Part of a small language model's weights: 14 layers.
MLP neurons of a small language model. Each row is named by its layer, matrix (gate and up: input weights) and neuron, and shows model dimensions 48-175. Each number is 500 + 25 x the weight over its row's rms, rounded and kept within 0 to 999. Numbers have three digits each. A neuron's up and down rows have the sign that makes its largest values positive.
After each neuron's rows, "fires after" lists the tokens most often just before its 100 highest values on Wikipedia text that the model never trained on; "fires on" lists the tokens most often at its 100 highest values on Wikipedia text that the model never trained on. A number after a token or word is its count.

L3.gate43:506519515485490498514471509488516460487465460546552542492495468508483420513501479482512550528524467521517539507464499490500492498491496554463529521530517491520462495483482458474526524470492523493524499505482492494500494461472497500567504506522499521475513458485482479531492507477495536467529528498491525473502495498478494459499522515494465517464499483487484468468508548521481517499481
L3.up43:482495441509516491482508528545483473508472519465432481503516513528506496512550479509505484484506465474546505526475511544494476492524472540464487489516515514504488508462493494493551515484496463505506526515512524502489478519525471469506541531493497494497507528518482442500476468489503462513500492454487551537487472519462516503477566469487543523541516488488529506468504489517531455517474
fires after: " as" 42, " was" 15, " is" 10, " became" 6, "," 6, " be" 5
fires on: " a" 74, " an" 22

L3.gate413:487503506473492495530525470469519483452515522518489519491504518514506500519511517505498522491452563486503476489546516527499476477485478478502445509472528479488510472525520488429514491491472476518501531477520512466487521553510471542483498482484520477472507513524515488492531506511524515483502500459497445497505473505496488517530528485474504514473503511522508481482463495505512470477564
L3.up413:484492491520502506526490502459520518512470507487532466495482496487502522516542512528449508515481522464490502528488527513490490522534515535512507461552495482542539507510451509463524526527477491494526544499497500481451499480469516491473517534517510570511473518533522492477469520502474520508488550498537489463499498541473487468504484529482459489520467479490466557474481503473519507571515
fires after: "  " 28, "\n" 13, "s" 10, " 1" 7
fires on: "|" 31, "-" 26, "\n" 12, "–" 6, ":" 4

L4.gate665:473495507462505496530522488517505466468492505517541487502483492455549460483479540540503476531476506454444518488475495485505537496546522509521490482491506510483451484531508545508475548486467475474507479501508508492540520523495503483505497462488529491492504455503512514527470479488468479497476534530538435517474487468473472479449533491545511505463507499469497478470497509489522425491505
L4.up665:475512501504480496493509475470496469467485499516494513490492496543566506521488486473483525469497526471465485506531466485510519528523497528455448464517496508445524532482532489516469492525511487496507520523494505452490531515555499483515459517529510484488488499487470444457510481470458510508483557509467503484511516512505494478496499496507491489464533501544495494509510522476512463544528
fires after: " 1" 37, " 0" 26, " conce" 6, " |" 4
fires on: "–" 40, "-" 18, "+" 11, "r" 8, "\n" 6

L4.gate461:474505459479529525555491505514486528477492502449513502509485504524503501530489472487533506479544500573513454550502497491521447521547515500452499506510521461429469500451516498474495518527480513499517503461477520531514522490475524519494534487510499482471509473488507522516474501489453530489505520509498520517477509485498487491476492492509532561491567506522511537472523557441534506505477
L4.up461:483536473482524476508523503495447518522546515490487559513459481531461485529499494510529536467536479529486480448474514511546499470464474523471494548490514465533464513479512535475491547495526455515497514479521549517549493535538518481515534471485514486471549466522517491478481469462500498537514505498489554533486501546483502502448526446488487477492527503511510524481500494466488487500483
fires after: "|" 18, " Party" 16, " Website" 7, " (" 6, ";" 6, " |" 4
fires on: " |" 26, ":" 24, "\n\n" 22, "/" 11, ";" 7

L3.gate628:503506495561530524518528502497486458477487452499510501495517448498516487459497518522504500546479462483497516505487508499511478489496529499501471515546448520446476507511471503444472489510500494496524498505504519488515528525515520522447499528515454492484501454554500523530477529513512530510529476505478494479522484503527517473474465505463509514446498508494467544464545492496518520496473
L3.up628:453497508513495476509514454496500523496507488522471541483471504538482501497497501467499514470494471439535433477512514515490490462534476495468509476507542495544523527458499487482488507477498487504504499445504504517511516510483536516503528519517523487463539486500496521526556522567486516483514525484508547530490484522490504501535520543457487488473510535456478521458500462504531498515478
fires after: "=" 28, " Rec" 7, " p" 7, " Cha" 6, "irc" 5, " Fo" 5
fires on: "\n\n" 28, "ur" 16, "ir" 8, "uit" 7, "l" 6, "e" 5

L9.gate645:468507465511491548502485524447472500485486498485501519518514506458505504457450500525493487511508496535470467531451479507479499518461532517502482508480495470449513474506530530497464494541485460482496501565523528491538503527512461505539517474449536505500494491558503499523535483470498507444517507548491529516534452458532474463487496521479496533510483527520491503489501509535488486489530
L9.up645:477481457525482495518508544520561498520515521515531540491513475477560524465519498520484480448485495512492537466510480498470524505483515548501506478459493499470492482495469486491487510509480504486488478483470490475484538469520491503495511526505522459541503502517457490505510506461493496502486495498523496495482483492509508501523516496483440499477555511492499499472488491515529516503507
fires after: " 1" 28, " 2" 21, " 0" 17, " 3" 13, " 4" 5, " his" 4
fires on: "–" 60, "-" 31

L4.gate316:527500505489515521506544475520518520475490487481501468502515498506462525511491480496473548490495493524487484495501481488479463478479498497454479486499534437511472458503528496498490508488505495501539442523478476517489497501510479480473529464460544491476489535509512576439499488515495479490469506488486468515513453525538537479482502493469493466503541521510516464488463486483506492504520
L4.up316:506480492469503480510542495485485455488506508522532510528493460534513510469496485480513483456509467503521558492498500523490541454523478506473491491526489474486460469495509503448476472463464530516509519515503491492506495559507451526490513505492472495531510518518475507528460439493484473495480512541484542521519531518537450443461499491484531482487532500502506507497453461467502486496498
fires after: "'" 52, "dale" 6, "os" 5, "field" 5, " United" 4, "ax" 4
fires on: "," 62, ":" 36

L4.gate111:483515491479503535526507444484495530493530484494524490566502522504492526525498443531521505489507495494502466538525483516471486523465478518537479489524502549505493512469502543481541497461481490487494472494513508478480498486508484466455526525469479457507520504480496484468481473505454511530482445487511514483510516515537517459500477521536540521500496533509468509511472490501538479479544
L4.up111:494484513475529486478479476495447508549446538484565502515510474463523527475522491512462508505464452507498498438507514517485453513474505488464508507494527479509490475549476486469516496494500484513486464482459512479529484507496503513473492556463512498529499532498477505530508437484498504528481504505482486441471514536499473455511482500560506500445499526507482491510493484468505449508501
fires after: "\n\n" 37, "\n" 33, " appeared" 5, "=" 4
fires on: "=" 47, "-" 32, " as" 7

L3.gate571:453537474506494496536494519468484506505498460468504499512473491512513461491489453486524523504488509462537504450490534492523514501511493502510552457481475464533533524491542530473489515481520534485510522485483446508467498549509500512495523500462468563487480474485469539480462523529498460464459518583523517488494497482471519450476485504484452518480500502512511471535491478527522501483470
L3.up571:518525454508506476497502512472519539478459476503479503501528487514527481514525510499503518526520472525507523474482494475540482511506523507492473495466504488531495522497502515487481488524545540471524520492482450534487504508495504509502472467555530504516456484485502472478467481472479482500464522565505483507515485458479501477488462471452508495496479500463508509537499512521490491514479
fires after: " |" 33, "|" 12, "." 10, ")" 7
fires on: "\n\n" 84

L3.gate105:466492527492512482500478495468546486490436463521533547518504498528523478481527485482482456510500513524494478492472504491521499528476508520502509467455510475523520474520516505524491488535484466470493478496490518491477484517474486473487491498479525494521462470512451467536516518507558494475548500508521504505515511508492475521487478486493462523443526494545492543449516449499498465512543
L3.up105:503508514466533525512525488527474518526527522564527517504489510451507458527485485473493521532494520478508558511496534531460523461488495474524494492482527509474529500539532516466512474488454535497514465479479534493491479504484482505589502511496502517490547477498543485460521486505495532537480488514515503501545503480519438466494499476527515482493507495503481530541508467507439485514480
fires after: "-" 65, "|" 10
fires on: "-" 72, "ona" 5, "|" 4

L9.gate650:459503556541531492496504535462508511511471435504479543488467507471546543482468508498503536517470449486501474516477521522465544491527513504540528449481501508494486515500490459468479515506487479476480507491492451459508456498490473521475478491509531483514494484527485520510460559499509512534497480494524544523541483494531441480470493499514453483499505502470535530478475515496495476530483
L9.up650:503465484494561533500534494499461498539522513477488502528533498517535460466485544471508529494469503463474483489533495520524485502492493481518498495519508517496538504510480488470503494510484463471491504462518458458462501533517453511479480541578495511497499515537452547509513463493513486537498483531490516499462504482525458531531463504496458524473495476475527513506465498520473479493541
fires after: "-" 28, "|" 9, " 3" 8, " th" 7, " 2" 6, " 1" 6
fires on: "-" 49, " |" 11, " -" 7, "ous" 7, ";" 4

L3.gate488:534526486507497523529502480496515467525489469456478512510488494465530499461524529466499495510505467494497468494489491541502494480510432514445430500509512487511461531504528534455481460535529509475473505498474504520522555473500524479525469511482505516488502506453465542485476513501450552482472488520524534524507513517484515482497477484444490479489550496490523511503520523549498477489455
L3.up488:456505482473497498511519507486510511486500477499495531469531536533447480485455471448480502510514475540511467479510513515559476475521533538479493487477551464514474474515536543508526536492553501458489469517472473538515516512437480498520515514481519503483483467474503554517468493505491452534533508528504560536538474503494491489507502467468500525511509541534501497510473507523497527495505
fires after: " |" 44, "|" 24, "=" 12
fires on: "\n\n" 95

L10.gate681:550494498488505453486543518528473512541498471527503487488454481520490486526458522514513510511456485455519510452517461524482440484453505498511450447454538421528506527489506495485522510508485516471442527535491509501519523511495526501482480443503505495523506496482470531517500499499526462510465494464494492505502537479531567484519551497512508531463499487510519484498516522494504526472500
L10.up681:491531515536486511550503488480497540465534487483492470461504478506496542509533478492455510513470493536485518469508491536478489552485487516526528476485498569520520492513479490499515530525480523475504461540499483500492449501514465463518494526513521529507568501487490538483461493490529518474509509537517498488496429457506508548493524487472494481486500521541500505515476518482507470470520
fires after: "=" 98
fires on: "=" 98

L5.gate306:512509493517471482536503531501478527525487493481501487560425506527503501511499508473496515499450472512539484498516523510444467549484497512504420465446532459490540515521522557496515503516516475506443496471485511492523488496511504473515496483519510523534498490569510500498530530485451489471517496488466517470529519470477489483507493474529452541479468520501474486502473506466514492479482
L5.up306:480505508504497513534483542519542526504515470440497466492517481486527534516538525521468505480490512494510489532516497506418485461540525438523478515446495475538467487515455512518503524519468498495472533488510442512474472534518542529497554477484484488507508502489510491504487490546463532500504483457497507521480512501474467537473448520490465473478501498512474499499540490463498506490529
fires after: "\n\n" 82, "=" 7, "enc" 4
fires on: "=" 90, "v" 5

L3.gate185:471534480479497506513483513466509546501520446499558536488469474503478482514460481453503527471521498424513542490476520469530448513518475540496527523456559482471510483544476515524537497504491490515519483489506507470505501493466463508494468490481487460507515498522442501515483497536539503501495468503491564485516506488500523486466508519479472501513513525527491527501524516476500508508489
L3.up185:492477509545513505541520506468501444483478498496483517484517509492520488472591496528446500470514481464507515468508511495511485483493510507529502495531496520485492522512518479520516491501529495494495484485450478499596440492498469496491501543502504523447491504518480475504500513482519508508495503489530502501552506511494500458512490424452528502511496485533501498511492514502499486486485
fires after: " as" 27, "in" 6, "em" 6, " Associ" 5, " was" 5, " M" 4
fires on: " a" 35, " of" 9, "-" 7, "ate" 6, "bl" 6

L4.gate132:518486499488524515522535490512489509515538489480516490485513519512468496439491489526511511538437513478494492473513490484477503475467512486467488536522504493501450489514546520502514491511520507428480467516481474514491514533477477471476491447525510453513493494503502495504501475478535497511505540509544506499528555500483493508488529504505522517500507512494474466491455476483496472483566
L4.up132:495526518495549537477510494474517549522496507505484488515508509496512518477531492507548484529452516501475505524483456462530453474514517465480520462488512515509517496495505476462511512497490482535497543537503490462514475516510490473486467521461539547520494506481467539497503510494485493501477519513524529496471527524501511468530506517525488519485508532459539500490478497504426474469522
fires after: "\n" 57, " Jean" 4
fires on: "-" 67, "," 31

L4.gate488:538478503491529504485502460492480493500526500536522516487504497502533480507473499494504522514511514595511488531541483508534507511483467483505495554504523533492485500490541489491489507522471537505495515511537511490485485528475498540486519516504518523536491564524488456492469469497481548533478508523513512450558515485474509518472480541508509483543499489493520498465519521526503508510483
L4.up488:485518523495505493565507478464484460510494508457529474486466450512508475485533452551517547526510525476531489543460474515503450494516511483469504463507539537476509471484504517484498493476474497511520493495501549514521458529506543533480489517502482497521516510540481505492538467458490461477472531492476534498512528495512504507477502554484491494514457518467586470516495504504475462470505
fires after: "  " 23, " Al" 13, " al" 12, " 1" 8, " 4" 6
fires on: "," 26, "|" 23, "-" 22, " of" 13, " and" 5, "." 4

L3.gate581:466506508469529500510527547506464445488547494510527522453491533504476531506502481476511491525498537511566459534458531475514513498496550480502498480493484503481516528485523536496510522510554487476462500479496518485536466491475507510504522509482518488546522485480477518494483500521493525478505528486553499474511480480483478495520480521527523485520510488534468539499513502495469531495517
L3.up581:504502516499532529525486490477502475508527506498512463507493503472470496478514441496471488537506510536523477478458552510488526487489507546493557516456469485547551482475546469494535506503488502469464506466510508501479477503506438491478477562523512522502471510532523505506547472475489517493511508534495505500512474481512475495452518509506468472517501479491500533495508457487447514515536
fires after: "\n" 60, "|" 24, "-" 6
fires on: "|" 63, " 8" 8, " 1" 5, "au" 4

L4.gate227:503511531533525558515504499527487523498551463503514518456536533512475496552465463515541480459481476490497526455453499514498547456501505497475444478497502469511484523522517509495460519530516499505504475511525468489547525500501481487488518456496514523520489534524503518510436512485483510540484482524512488531506508506516502506438549521522507498514482525461506531486476426480515479532490
L4.up227:537497522470496522510508527495499473511501490478507444471461480478480447505525511473510532480513516560476546501454520480505497508542511485483463478512498499460508502485493558531489460490517522498509524562449460481503458490477480442454507476468521500521511522520486513473515457526492464461512526471535476461534505511515475501497507536516503478502482504463529488512547492490485498472491
fires after: "'" 74, " stri" 6
fires on: "," 65, "\n " 19, " (" 6, "ng" 6